Part of a small language model's weights: MLP 384 SwiGLU, tied embeddings.
MLP neurons of a small language model. Each row is named by its layer, matrix (gate and up: input weights) and neuron, and shows model dimensions 32-127. Each number is 128 + 32 x the weight over its row's rms, rounded and kept within 0 to 255. Numbers have three digits each. A neuron's up and down rows have the sign that makes its largest values positive.
After each neuron's rows, "fires on" lists the tokens most often at its 100 highest values on Wikipedia text that the model never trained on.

L5.gate200:135074104079098138154165151129136176173111122135169107148165064151172065097135133117137118084121147067169172178144165132125147164095113133096134098113089151070192176111069099148123108117154136137149128148127167115087140122125160101181228116139139133125142105184133157139045149152141102158
L5.up200:099162116092121094121131114050136136139179164137140128112140092062145120129110123144123125069126152152139104069117141120095127210155098193089106067159094155118124085140136100106151100113166141164080142174096124076134120082161110158146155097148143133169081139160088134150083145148171154131
fires on: "ed", "anc", "arg", "l", "rop", "erm"

L5.gate301:212104125101113167118133118176115114127158125154094096156161100128106107126126137159126083060120076092154166112176127112097168124103108186115096114116138152071156114113152094183092133175168162132098091139115098078104125116092169103082089129118113116148129118136154148103133151139147192115
L5.up301:169064165138167138091057134177149121148143181100146108142118060165052094101078143110130097122140108154139148127202114156144081127145133098157175108064153160101171148135124158136118158091100177119114076102130164112084128137162179159114126135169081135142185066062067092127121142185106124093
fires on: "and", "ine", "ain", "aint", "ong"

L9.gate101:134126117126130077164137125129175142153100114126120146067149177111121162124119099093123174153046077114181139104156146082092145145154151155133151083163160130103105124084109132210137056094160142148107097149115156099145141102116077082086122086125135101132100093129140090134128129106149115139
L9.up101:174149100129135040026093147114125148185117119141162097128169103203141123150064178139098139137063100142175126085127121121103114153168154139164173118107127138142131110142138130102135138167123133104107118150117134109171151121110090161120071097174112099118113102109108142175112100097078133149
fires on: "av", "id", "ad", "el", "unn", "inn"

L10.gate289:088129134105134111135098191130134159122093124106084133151159110142123132172206096146169175128109169150115186136176145157135112152114141127143119112093114145095129078058166140146104186049121180076089108116099145118114078143155145089134146173102067135127101149203111110145143131118117124187
L10.up289:090088112125155120114112104156140119159092112127129152203101099181157126124152097109144149166140103114092130106133147166134149068042145110125113099143124082074122103129168109085102100097185170055140213148074103067139123089092142133117126088127103141112130151127090093126160100113154176203
fires on: "and", "us", "c", "ig", "s", "all"

L2.gate293:090144074094163098147140098136089077122104138183156199090179135122164174057182088173182159077157128121136192095103167134095155182084174151076168099121156178096147150083177095164148138070089096147156188140182177162148130092107100088112145144100142151131091102194133168128121166133089115149
L2.up293:131112101184104130136170185148074100165135165123117159101100162174069162112114108125156136092161074174092199154105152147075098143126099095144129152137105207137126141120115128107126106128143102110078167145073172067138138184102103080175100175147155142076145069114138056133088089112142194162
fires on: " of", "ary", "ra", "ro", "le", " and"

L9.gate374:132107177095108180105093158152151092101173118075124141134099163112134081110087147094168169144091136122100198183161113179184130139094157093114123115106142137093166175085055101198140128187110112132140086179080129099116097142173131165149181168119147107123142113153115122187081116092183114157
L9.up374:118182100100131148053077146170113115159149112138118139163090147017073078142086145099125161066102073121081137141151155127115103136140113116101144140142135079152190100078108120158140122100119118146211145159100091122125142136174080162139174142139129131058129129146107177200143154117123156142
fires on: "ed", "al", "ess"

L9.gate128:167080112161106139150128141186171142095133114165123159108149166073165144142139183155165161144136157093085159134122144122130166083142141121098139099131163158085104114148135107094116049188173077114106170164110105161184095105119158135148159083114158125206135152164141080151100159118198103158
L9.up128:171158183144124097137142136127136163112085112104162062142135093142120124095151095163111078138144160177152088131109132112101179184096204115114155124181142140126120188151079098075136102110125139112107071057124198093106131097076104107104121152154107162099094132117188132114153136174116170125
fires on: "f", "ess", "z", "h", "r", "ow"

L9.gate26:099126105129096140151153155125142127176145083106113119149166187092132097093117110100130167153065121131155126108100114126106137091159118083156137171182133064102142148070110168151110096073110117116196076169145117165132099128123140160145133133147095087108139084123083124119141131146158104174
L9.up26:129141096131160085140088125105093143178124202130115128165134109111119198124110098154140093175126123136141156153136113104148116171109131130124155128146146152137127169169125145135174166098117142159150134142100140087049164122073107164153116102159106181184138061101106128142127134136134160169
fires on: "qu", " e", "le", "ire", "pe"

L5.gate305:156146157104149117127128103097100132160133089130125150122125138115115140110144138153113142084060101143129095139143180101120128163176187097137176147126156150128147130111104084122141151127158116114115174111152082139123120135118122147183089072119148111164179091127127111128154135183149107090
L5.up305:162174161123136173140170134128142117170089184090088081109142171139131089105109132093061132164142071110073122125167152165159126137113127152093064172055107158091122157138118096117092134122090096110178138138080078152134142166188183133109096104162122158182152106087115126135107159170182129122
fires on: " sh", " Sh", "0"

L2.gate204:128130155154063169166111119133151184141119171085128143159098127094105118133088106138088069127154123107115105154145104132137137102161125123061130062120140092071156114116185131138148128119146136133155147178161113158146103121130154098140096112093146080098164133131177099036131121153113187154
L2.up204:127135191084137134173058119088113111104103134100117095135121141170102180121101143120136100127143083133108096092075163064079098138091087140138159096141170087132142140151180096076174162109123132113154154177100105180129098110057127111122162090204131097184119209106126131105163143163161183128
fires on: " one", " V", " No", " City", "all", "f"

L2.gate374:107144078086179107138126115150104175185132157208123129184137118128079110078124108146205099106142182177192127132181089136082142221118120118114155142165128098153161091079151130163129150093170145119137107134224164103163112110105083127165185139133133056106066129119135134142194097153145136106
L2.up374:148176151106072126085160118178103075105118071159107129102105107128112139101116119136128105103092075118151090150114192134109086070114173171149096093134118191124151108084155121064125138077121165149094136110068087147203138091098172108164159148116186131106089110148169163145142196111192165157
fires on: "ade", "on", "ov", "ient", "ore"

L10.gate110:127093080167072180164162134105125134136178124092076144131120164148113103136119135084096111160131039131130191117147141079156071086104121135128046125104161136088144114138110120122140083098158200136181158134179113169124133069146112131171119135153169136191155132112151106155120157080144109172
L10.up110:188139093188092130116118108125152171143166150130160157128090116191159087130098087143100143089159151131091161116129088129135111101131201135165052151145112142120159145153156124097118156118145160160115136090117178166125169140086122130160117187124100124108178096085112115169104115123154101150
fires on: "il", "ol", "ro", "al", "le", "ra"

L9.gate196:091124158075122156155128164076136127141138141137106091109189166147146154140170118107104121167122112110150179108096174087062111115114180144080145099066094117103101086103164076157158162147121153107176112162122150157107121137142112112172100112053117155126143089133119082079146132138148192108
L9.up196:070151122073129164109172137143102142120114151109145161118182133132109136154189207111092162130094138101137139075146157095110120060098155130082137129136134169110102105086158157126127144088117165160109146154146091170090082122086091178191139117153116121091126129183188131149146138115127092152
fires on: "ost", "re", "id", "our", "um", "urr"

L5.gate342:199168169077073178246159125125115147131146136177108123094163119169119057094119129099071103155122124140143150162140121212147151111179080143108104130139146178093151130122098143166155129105147132165139128143129134109131116092159129070169176129106188066128181145151136146111133138086155153133
L5.up342:133135164137076166141124117056074174148134093155165132106096083127132054127115129104094089133135134147147095133088150177090168105117114116111160172193159171213121119118115180107128114147147132170105099122085175124158137122165068076215118092145137108092190129147098136094086152113069109089
fires on: " K", " cl", " bl", " ass", "ays", " J"

L9.gate70:133114106127117172159120139112078109151108098173100123065210119086118086127119146148082144060135090087149163189134136075061189131081078168133103132052122086086080095157150150120128169134118140137139147146163095144143124120181198141147097138122183114085121077134119170125156116163104173102
L9.up70:142104174107129207114165130126140123166157188097044140123143100145169167143126144151060156137127154127135116124132151174099150104141091105104138087113100116119045114099146139129100149120162136136145208112081140082162081089084111121116124130137129200117149141149145064142141109069163130076
fires on: "o", "ome", "en", "our", "ost", "on"

L2.gate352:167109123116110158147126121051120161091124103093133165139151112082114121160078111139109179136137070107115148162090177128098097105181074151054120140156131146111084129074188108123166133121164138152107121068137152076110093150101146099162091182133126143126126118115159134136109088122118127214
L2.up352:096157106103087066161069113188122142114151160165154109095154067070084138099099097163090117127142160118090098102113137161077137062159195120115105116089120174111164165177106072139165145173143169113144102169085064134110165151122185126125156149087066124130136129107151104080144139135157130141
fires on: "ab", "land", "arn", " number", "b"

L4.gate92:130121124096171110113102085102153153125076121119140131099134201136161135142186167162147144170106094153096141145122165079187201172100144091106155167145125106141120155119170159138135116135150105118108135176168155087087093130116119093163145179131144153152131127204122081159110126079158066185
L4.up92:118149121111076118086146144142150121099124140068104178149131155164134084128164143148181135099112151108090153090090188083123150110160113162180165119106107103138095164164118115116062102178131170076162059117051190131130140129121177113138080172094121108138141152190153124115137080108108069093
fires on: "ach", "–", "°", "ag", "th", "is"

L6.gate230:150109135102106105186153134169144119144151093056088126120194157131124194144089086149085112101085093079100186103141109163146146142153146109099119106112100096104159141157087153155110126195165150107134121162135084161141113160135170072171160113148117128142113137096207084114140137129135140113
L6.up230:068102091124147147145140127128127118139150091092174175132147131134156115119145104124104090132062141098112168122108078065224146198173107072185163184151156084181117133114161230137164167178136153137125175142178187114104066143133121114160179128160091156144117160094152156186107142140102118113
fires on: "un", "re", "ig", "at", "ir", "as"

L5.gate312:136158199147113117078099174121128157111125184127131110114088148149142123131111123122120189130096118115191159165105101158113119128107101097104131154150174064072148096105110136088176192166088041119101126119105151148126132146167118114099133071126167099160131123106134137131147124095169130144
L5.up312:068170099066158146110212151142159119141166146134078121161149066114088071121134167135055147113104134091126119155093154116074079134069109135129095172125137180068157094140043120140091048140155142109127108153130169088157183151121155086170127121124123176074157095161104100093126151105158116196
fires on: " per", " over", " sign", " about"

L5.gate209:154115153153096175125116110176128108074174194136148114088115158120172097104130129083136112131116129147153239153118156120127120156083110094129079135086175162134090126162127142150120116146104142075148091109102120133122165106118172075127187179098148117135087135164117177122137114126149109153
L5.up209:158137139143108168073154096113099140104196149132179137211062140144127110134180081106178109167150144111075109174144124172087135167092143109119118080191133142065098137127123110144143054106121168094153060111116152158117149097058131092103130135140118133081157126203090189118108032087171167097
fires on: "k", "g", "ont", " /", "ed"

L2.gate284:135103078131082128106167088120103101152100156138220139101121186118146182143128152195132155188132098157143177172160114131198156162123083118111127131112184101134149101082163141115120151065134113068137116100111111144104140083110162106159123125125139153195105120146083149112175138121173144171
L2.up284:105165060163097100083145136103166141143133118125082078098149172114135107100141102156091126162133128112093117125141135133181160144105119113216134080157122086064067119186154196126138102167191108095096136140163150125150130191127163178141116110085132103077122179128103109148103107117130126094
fires on: "is", "s", "che", "ts", "usic", "th"

L5.gate263:207073114144112117186116082164160117140141169094130113101133124175152186191110136141135098176198148162130150138128123154145187138129150105078128135126154166121123119159156120177170176174093113167107146108094121106092137092160124185035073150153109078157149119174172119097098126158160141126
L5.up263:169093091188102060101103097098115173150127115153135097124155073134118149152107176163188098124130068162107135148094119132178115202113159147079169098154125173116119122151145190164201113159113138164156117170192131092117141156189135078071096076127091101114125089111157103113176093144080101149
fires on: "any", "io", "y", "é", "ey", "land"

L2.gate151:106166111094097096129099167058160147124128144132127115154215153111128072117119107155110111104138153143116113147087143096135118126051110070085152120105113066173106118123122147159136074155096112143172124169154092116150133221166079096126177096105158111076116087130163087137176129129104122134
L2.up151:121156145125138117114128119137144161143114060059116156098128185094112110132106112132173138149107134136089126089133094173081113134098148118156124174153133104129143054161139139121068116140127134093099099137100092182129175149121073138109187131152121118110057123084107125146146077142105128102
fires on: " three", "ven", " two", " most", "ver", "ed"

L2.gate124:128114122175113192183152085168127134120198189117099152142114117127151130133160118135140123123114086214112100137125117160142159143124160052084121099110128154099114139080154113130162155139105048116104209178097136138111127128081161042098153080089118141134095118159169099110103153141224170166
L2.up124:078145152110157153127178116133113103120161113152125157137115126115173107163130102118045099134144110146117089179064227104116103161143144154157129162134114120094155088103101102126110129092138109101117101108144129170142100106112098096145165110155162104115096144072063128097131158194128114051
fires on: "r", "el", "o", "e", "am", "ade"

L6.gate281:126160122148166094088103087132154117121137193105101025151142125115142072147147153118190099151158080196132147082140144179103117189110084121181178126123107123109205125133115117142146136101138176172145148097174165147150104127115196175126094149119174098088132118137126095134191118166142099087
L6.up281:093129103088113157112154162128146087088129094156119133108109115194104128109198093066128137165113118158123147136111100169042110075131147115094123107135143146131143192114076126123137148109159144088145085101103109199127139057155165146115110111115102142155140114152118131143123086136140083143
fires on: " place", " found", "up", "ced", "vel", "hip"

L6.gate234:103105145127105126169134112133158111111075132131127124114129189182123090125139167140158164173141142092089169092132144141190112142174104094096133115125104161125138118095090184157084144076097134108092151115149108129134107130113118155121082231117159147124108103193172114120108146117122156170
L6.up234:155133154108170184095100117134141080115105128145133119191103107112104159187057079072134067147128117065140169083085109144112103097133111151159165120170171125155101182150173091137083137126051118131064088105100092143151186142130091161220188150121158158118062061117063135128178100076145104181
fires on: "ak", " T", " U", "uk", "op", "or"

L4.gate30:115109119123110157118163139168136064073112137053080099080177166117078177125166107123153106187122160149109111169107123128104129077146131169151091141064065114099099076117143123107148122129119172135101150094102208079129108157096180086128138123036123179186135148080123165124102135123181158126
L4.up30:107120057126162143107103121143104123122113144102122092081131084105120153158125119119148139131104143128135105116127092105114133111173081103081146155070083104155136106119166133144099168169145177087125158154095133167076182140113189080119178097096105111102121203169186132140109137145177148079
fires on: "ch", "ter", "che", "ath"

L2.gate224:140083135113161200091170140137140089107173110084103135141132076129144155158145095168084154110082071101165125159094118144145107064118116149146140152119189148143158127105107130131105129115132136088062170161067148116147127113137182076080103158153108162172138092137121168135104099161154102074
L2.up224:121102105087093139153133123145099087089164151081070081061111104055111170127142103165107188141059185134118140073117190124162118113216129154131101115140180123125191112102140164163116190138134187154135128120156114130124078122157158114100143134138143115139099102091159140102172152162149122124
fires on: "k", "ch", "st", "che"

L5.gate216:074070113110171156198125098168135092114170134119179195114102133112125143178180075129138085080106107145156172144126133116214182124107119120089093103141159144158132127092116089097133191111107099133116143147109141151075098095162112116048198133120155158151127112181146127091144089097105176157
L5.up216:081144064102138139149176097128148154084127110135107117121103085141124150120109162132149100134122163171205117191116088090136180100179154127164087128129100050160096110118145093133133148149119131191148115090133150201121090146133107128129159119097093182106133111160133095116146152153143075111
fires on: "am", "o", "h", "ad", "j"

L5.gate367:143101107166114189186140175077167120133149126114119172114164165158146116116168151115139117112104109100137181136141179113146104131085064150144071104138135199127082086152165201126143090105137167121158151130154162111109157068155069120157157109108122086160132158115126089173081084092139152074
L5.up367:195099144072158183115128137143113152132169128070149128188160135171122161131113140161133107161108070138166068092104093160187100137145123146143119161105143153138145117154113091093169138102110152157086146144176121138126160148156119165072164149150133081099190184096114138145126104122071192165
fires on: "un", "ear", "ro", "a", "P", "eral"

L2.gate378:125140128100150101122117144150154134067167097156099099107194173120086075115148124130144194145149118213168154135143120159128120155063158063132146123139139107138066098161108168174147090086113165153168115133190130110134120087113101145121208061146145075115079113099141117128194094143123162087
L2.up378:099128080080128157096121141102086123146144103166084172177130121203153070165137120129131147128083121125118115180122113146093156133125192110142168190127125108150140074129147074174118106163080127099100078185076176140148095121200124127066151097118085114153124160138123130110124070137119112141
fires on: "qu", "ver", "ess", "ent", "ed", "ur"

L6.gate95:165091140086090096135127107170169102113146094187130165138151089184080099101115163149161138097173093140167126152140130151185127177115161133143136093161200127101145157150122110091110115117121144096087108131168086136044109127086137135123178142118144140101116128155149091089205179162142137100
L6.up95:139125119147172145133143094127118135123108162136146152129098100187186110096065178113137137109182094132101060093151115180144151149172163145153145122167190188149096142174139061092094122092106165121079100058147172130091133087109145166090135147170105134137174115128107122091116200153099120119
fires on: "ine", "ion", "ium"

L9.gate366:170127084177173094150150173125147102132168105130133163155127100163110066125111180130137132119116144139118110135126118125144112135138140104157154104054165126127095095055156124182075070060058137113125154155157147112171082136166090085137132122125123156128151141180110149106195156151105174123
L9.up366:142088115103182126153102157129077070143155132114154120160178152149120157104131129112098117079029179132143123086142200103141137196161154133171148095082109103156162120128109094185166114115063084128119126143175159095123150153136137110172109147125131117133127095162147160123123117124103118190
fires on: "re", "ic", "as", "r", "ac"

L2.gate343:157103079175100131117067163112196146089088114139174183065130147119099079095119162096086139171120161128147208140157130132156152153144130121164167151172144159163149162132143148170149162202109097128140156138092121115131139171166072193128137120130154130137129135169107080162123107123104057099
L2.up343:160164141110116096117076189074101149121078145114136129114140134184058068151132166112150090116080102148151088140171091085073085173118082110168098066082107146092144108191113104075170076121092091122171119121119109084146116133157130134106131143118128141117128120123150216198094118119120107086
fires on: "ied", "ed", "ren", "ized", "ound", "ired"

L9.gate84:056124165113147147170149165106159074136136164089080111069152105141151090093141140121133155170143095176079161165126154172112171082096123115081131072130117110099043062142177115123154136140144170112146146152162095088072104106078136137159130154046095140087169127121123099157146109152109116139
L9.up84:056114159142138164103095148118102102142099157110144112087153133165113102104154179180149118162157140127096125147080099136066137103087134062093161075171083106106073132162141109139131185156177111074123151159150071119130086118083186192123090128083104168073161116125123087184127158151103127160
fires on: "all", "urn", "ull", "and", "own"

L9.gate281:215146150144084096089100092124122109187125157097158102085197130098104142068102127116115153103077135162130110127106110140104111177079146161094075097158121137081075158133101116108122081108158122113129139109091141221116191134101143099118131094148144111107094072093141072170195147128107142107
L9.up281:132077123120195087082091102187176156157171152119098147145133123145158175083085170130121179114099078145130145130129132123165089168143090138155122162142133137111132113110086115160118096057127138063087081172063111078162140137126174112178102131168139093150138103079085132130059149146122130130
fires on: "ic", "ad", "anc", "av", "as", "ac"

L4.gate184:153108105175113125186120117096164160131091148177123129131114140116158118140112183170157116086119203116133121170124067104123161100149113228111162114151141130125143077030114118098146172141172086134128099138127076153121112112117079119121090132140146120134136166141059135105150160134144112113
L4.up184:108060135109112048149083130159149158163111155180131113130098111180192133175102085181153052083139142120128084130117130151110127074137177136110154094174111166150144091095105170072133144157176135135112126132148114147118130094099170167112136136163115113066158111111071171128170129086097116116
fires on: "'", "ial", "ould", "’", "O", "I"

L2.gate339:229116145129061104141110130163148162144051123100107129191145128137065127131111129166098089063166079128201104152182111116134125134155101134157084136115149129143158078089179106111097110145163121161155172159162134129182113152126122149103121119114140079152132095112200127115155089172186188144
L2.up339:122163177106146077141046110134154128145089073126178149137113124173095095124091162104158127105190075136106116175122147034092118171118115147127100166123080066152104102084113116080155111143153138127139088082165117136153101061120179131093067133111179166129138067189125157147105128102131146146
fires on: " City", "one", " one", " no", " State"

L9.gate380:118109051077103137155124154148145092070085115090112161137166085098106117155130071087168153082108115070102133143153141091143184128111100141137105131147175159144115112197138078131151105184147115126158091144110116124121102130146201073137093186153125094125131180161156129139095106119114080115
L9.up380:115068123190210105133116108127101097156177130172143124152123153136096158113149167135134170101114190145110139150099163154104101179076157108122187098169091144163123119138146099082183108126185166191106106106182163104106145159101127149066129137088138108114148105116126139116131144167139128133
fires on: "ab", "ib", "b", "ul", "og", "um"

L4.gate352:139165159098133133137150158122136160135174178092125147089176147122127117132172124132125088110174159142070185098097061143203183179130155127121095057144041122066170113108187140159100108122150136151155138177154161126108092094084172102118168145108166113123106116140172077078131129161090093118
L4.up352:084110147077160148129173134108148116154139145157167176155142109180115131154137124142135093119133073190172145088071121112165158135104084140154161147168112100167132119124147181144132073163187183131118104188146125153134071108135102146080142150185073186123120146091142100084140156163059070084
fires on: "as", "ran", "ain", "ig", " G", "m"

L6.gate119:119165094106164145109031137111141117106097165146157173118115125170139119167080136149179144125165114182168125149131124148120119149109112097142134051189139068146094089175144071146153091096111165129120085073107112140151133142120063161129180148163108123130111156106098087156162123137219092142
L6.up119:081167147088174221144112137090079045134157137126107135168095153175077112170155136111165142111103117143090064126162146124095154157133120105124152130150062122155117126176055083120138094115125123148148078166134133159214142108111130136112119130176135153146136158096144129061120163157151121100
fires on: "ent", "ult", "ess"

L4.gate84:124102109112086096156105105090133121106165086102158097150137143074165184121179098102107094099117168099144210104158128163102126120096083151124093112153104158142105094135117039138123125137164109141136082148170156144098124116160167042092114105127132137202093176142128109088147146108166127123
L4.up84:139133126120146127081125146107153105229124138154192077137115108122098126165111128154114117133090143161163113143113101149139087098077095175148132152125213107169137111150067107045091108109188132165112144104169146131126151172113121142125099079112088105144137155101180126134142136090129123085
fires on: "ul", "ublic", "per"

L5.gate257:171068134099090156098097091171108072130161136158160144094164181148092163107165149177134134152173072123124159127154133161115150099104128095189149130094144172139129155101053142149097148136127083115127134119138132198145108118113122122078157149117123171087098095101163101189090107079108079125
L5.up257:120131111118142093131115114125163112105084160105121133131171161213146187172151136103147101112164161159139150152153136177163087098099109154120140105177101123149103186147058125127147131094132154183135147087153180144184130093111090211113128157123177100061136159144113201116154080166104127110
fires on: "ents", "ence", "ice", "ent", "ks", "my"

L4.gate354:143083153105059083134175082143121131068189090124139170138143160111141154200122126105153093140126127115087137158081111136175157111154156149116170110127181151114099122070171100163110094174074106116109151158088145160176121115139186086129178054112126114170111095184138121109135114129161145131
L4.up354:160081146184085127121088124038088108157138092130082098154128097101119157188128147127122148115171131181175145110068137124132185111144096154107159152108182154075096126106102154101106174134151104181156063109103136160168131200102116090196118104132173189111087118128160127174079174167144045132
fires on: "r", "ater", "nd", "inn", "z", "ann"

L2.gate203:143139092162127145188148156162176157110138195098113087081157160080158205127160151108170102123119134149173104138129134164117128132130129136113084134078196131114160183117131066126166093128148112187136179134140117104170094073154181123092166127108166145102120128124178172136154142114129123121
L2.up203:160128107102170051137143127161128121078140139105086106079139152098078111054167165147116142156199192135105111120156120145087153137164135137157134135136090137147104083109161087114124140108127129152102109118128086088146088104166169143134139123150153162145056105092144128132112093156086138161
fires on: "ry", " or", " O", "my", "O"

L5.gate168:148134167154127108100167120097104080091109112102162122100078076160097090110151150156135143161100148125136155200093173151068127157132047084221117112107064179104122076094090111160164179151114151138126144149110086166134104168143151082122091105136153144133131047083140146134172135100100080118
L5.up168:087045163114126147117145118118115103191157100032133065086098130105160184134167144149119188115090126093126127151109164140119137150124115083155096079069124171077135143137146100137158116161137106120124101193106137081070116111101151117100102136196116133123065098145144103189156097161166103068
fires on: " de", " con", " De", "ond"

L9.gate76:141139123106124195217121130120102091098154162142137091102201150164078110099140145108085148128117105110139102086088174144158123079102086171107138103128102138161122078068185062123168082128138121086156157129134156019080140097122166081136113116129142107143162108125132121122142076145092123141
L9.up76:179163103077157139122098138096090142180159220139131105182131116194133120146178105104073102130151079142174128177196115133076185113135119053159171160128158083095190163114108125093129171153098130169096188142147138157127168160166126150121115133126079155091178128152089109143104151133130118080
fires on: "ro", "ol", "p", "a", " O"

L2.gate103:153137076141154166170098122129118110147171118165165138150147107091169173082099167158146114156083092110115163130116105131154132188125150094079133132083171172125138125142159112139095137085143179103140160089191199158116215083146062115127138137102122119156197109124132188106118178136123159130
L2.up103:114094126098146138161130125164150094121078088105087102109107118108128172157159128115141147144180170090075127130110164131115154125143121127118166104175149153115182121114094065144081035167141107072157131159124126151156138177127140103099143152077209094093162110166142085106106141080084172117
fires on: "le", "ical", " of", "ber", "ied"

L6.gate178:108137102108118108149139121153131116137138076115191090135139117131106125145136160180149087101142147117168174068163134114131123133140115104101080158166124102141133103089142134093080136171115154171146061081226146094128123132113146107170175155126141141096090202139122141116152129108189072134
L6.up178:140078093099188142098153092146098155165135122090208110106103128124110106111100126149154093121163127141107160101124160149140131124121156070154166186181120129142160134170096138119074133183135150187108078080255164107091120134110107126104135141129096117111108176124128133128170131135104067107
fires on: " oper", "oc", "ul", "duc", "por", "ister"

L5.gate197:114114088101102100156152216161134094122099173123156091108159152099142135160100101159123129150118135182107183068147116088171127118161160090087090110146113072093083138050074091134125122171122168175174138172164155114094116149153167090165109114040125117157123093138129140133194110095149149151
L5.up197:089130055081174119082122195113098098128089147115190079140155090129148172131112046158167108118131148177114143057115120090184106124126171109138122149182128122154058154113085131094129099151177147157145122122150172089075091102082153116142076105076050141129095097119099168124187108075093076143
fires on: "as", "re", " School", " The", " season", "ition"

L5.gate287:104134140132164147143074125184114091073162174119112103145182165119138143170075154129105110113135148105169139085108128131148171212096125106179130089090138194134150143125162094097110115102161140139110127141127163127120137121100150123107170138117158119089134156115234100108122094107105134153
L5.up287:156095113089187147070115164148167175126142116168097133118128117069136089124081194155081137118155168125115171181148158141096114119119184114155088084107118157125110139107099158142154159076127154246174166154190206117135149163131093174160142172158123161077126050140153136183154140123122170126
fires on: "ary", "ong", "ome", "ab", "ite"

L9.gate300:157117191111072149111114115088141103158163146132143140134153125105083152156139097184120179076104094116152136135122140153147131121145136082128159130147116081126161154100123078095137159113128121109117145102113140191118136136159169123162160107091130148183134122207176083093133195095140138165
L9.up300:187130173154074097097147097156170167111102175192067158136103085112106086144099183079113077165146108107166152131172156190108104138127153163142112148113162197148180101102103184117105164172139141101126108140140110116146058124231116113184131064086163158132099098107070171107153155084140141157
fires on: " sh", " cl", " Cl", " Sh"

L4.gate239:178179110070092097110166177148156191092155163111128145093135145065113106066135180146147138103126135177124134095171087150134123128117157138157151074115127136126113084104096172117102174146108211164163080141147158073172126098195128137107145121121086122133132138134080071157166099134096109166
L4.up239:181194153109125164151144162175108122081147178139115130099110141113184080113090190137119150126152098116103100165159097135179118084181138111180134095103154121143121099134092175144087169139173170117159091116159126090163119129142109109047146120158131097135167102082114071143115165068121110176
fires on: " or", " Or"

L9.gate261:096131058142142122119109164099144098173126139198145135167149181169138095153085091177137131099090163147098145099184121111186143087165152118151114120117132114210109080146137152180118112090118106143101125121136156085079120152113147081183103169049111135151131117136133155123187160122145120143
L9.up261:120156065157087141135143135142064135182104166150153150116146184153151194148120128130156149119132139132149227150144192115156146084110098112125086129110093153125157138135106141161160108128091160090096108104098050086116135116115169105145095157186145138121106140088124126112158200097089123170
fires on: "ab", "ic", "re", "us", "ric", "ec"

L6.gate176:107057127123107076129098124166211115157114071118185133145142114139097155090105166176126081072145157127102122105099146155124136169136086129155129118112141103114170094138083135145121136167120118106102138125081046091132102118142119116137089140153136116092206124090156131109096090153108139118
L6.up176:140116142159160124106180074105128144085132164081131120122119138139104172125102134193101126151125072093177112146080133174159115150154128104131151109106125158131097080115130127240163133108073141158108126107110103148120191142185155111073082143144114107165141134142142095072129133163171121211
fires on: "y", "and", "to", "ice", "ge", "io"

L2.gate41:159127146171086118108142125136169113070132115161094102108122119080164077119151157137092046093137186085152108183113127177165129103136095106148086117165176179096110090131169139139133168141127101136142132161127080111132091066072116115151163153131154143098112120100139152114176144124202129056
L2.up41:098154102165106124134167199091151169118138156167129172104141116082178105152136126156143110063122132217154116193146126121091176101104155149156100146119129116180077067141097120110177115066169144107136149172136127076116126139128168186177101137126112076150148134130137187118094144045129071145
fires on: "'", "ark", "V", "erm", "’", "iss"

L5.gate251:153123208104074140140195091135117117120115128112128106167126108161097099055108153087124125110181107151145139125157143163108173098147118198107143112097104144097139146107129154099090091159129122103181162111107111120227111175114143070105109168135192200106104137083116160137109107126163132099
L5.up251:182106142113137172123101102073093139132190128146155075169116097132108121139118170130088104133170117078091110149145159173132140137063135151141135095180156143127068150142172188078111118061125149047158104055089135123106118072078100164160128101167201122126084071104067105129204135128116150118
fires on: " K", "K", "k"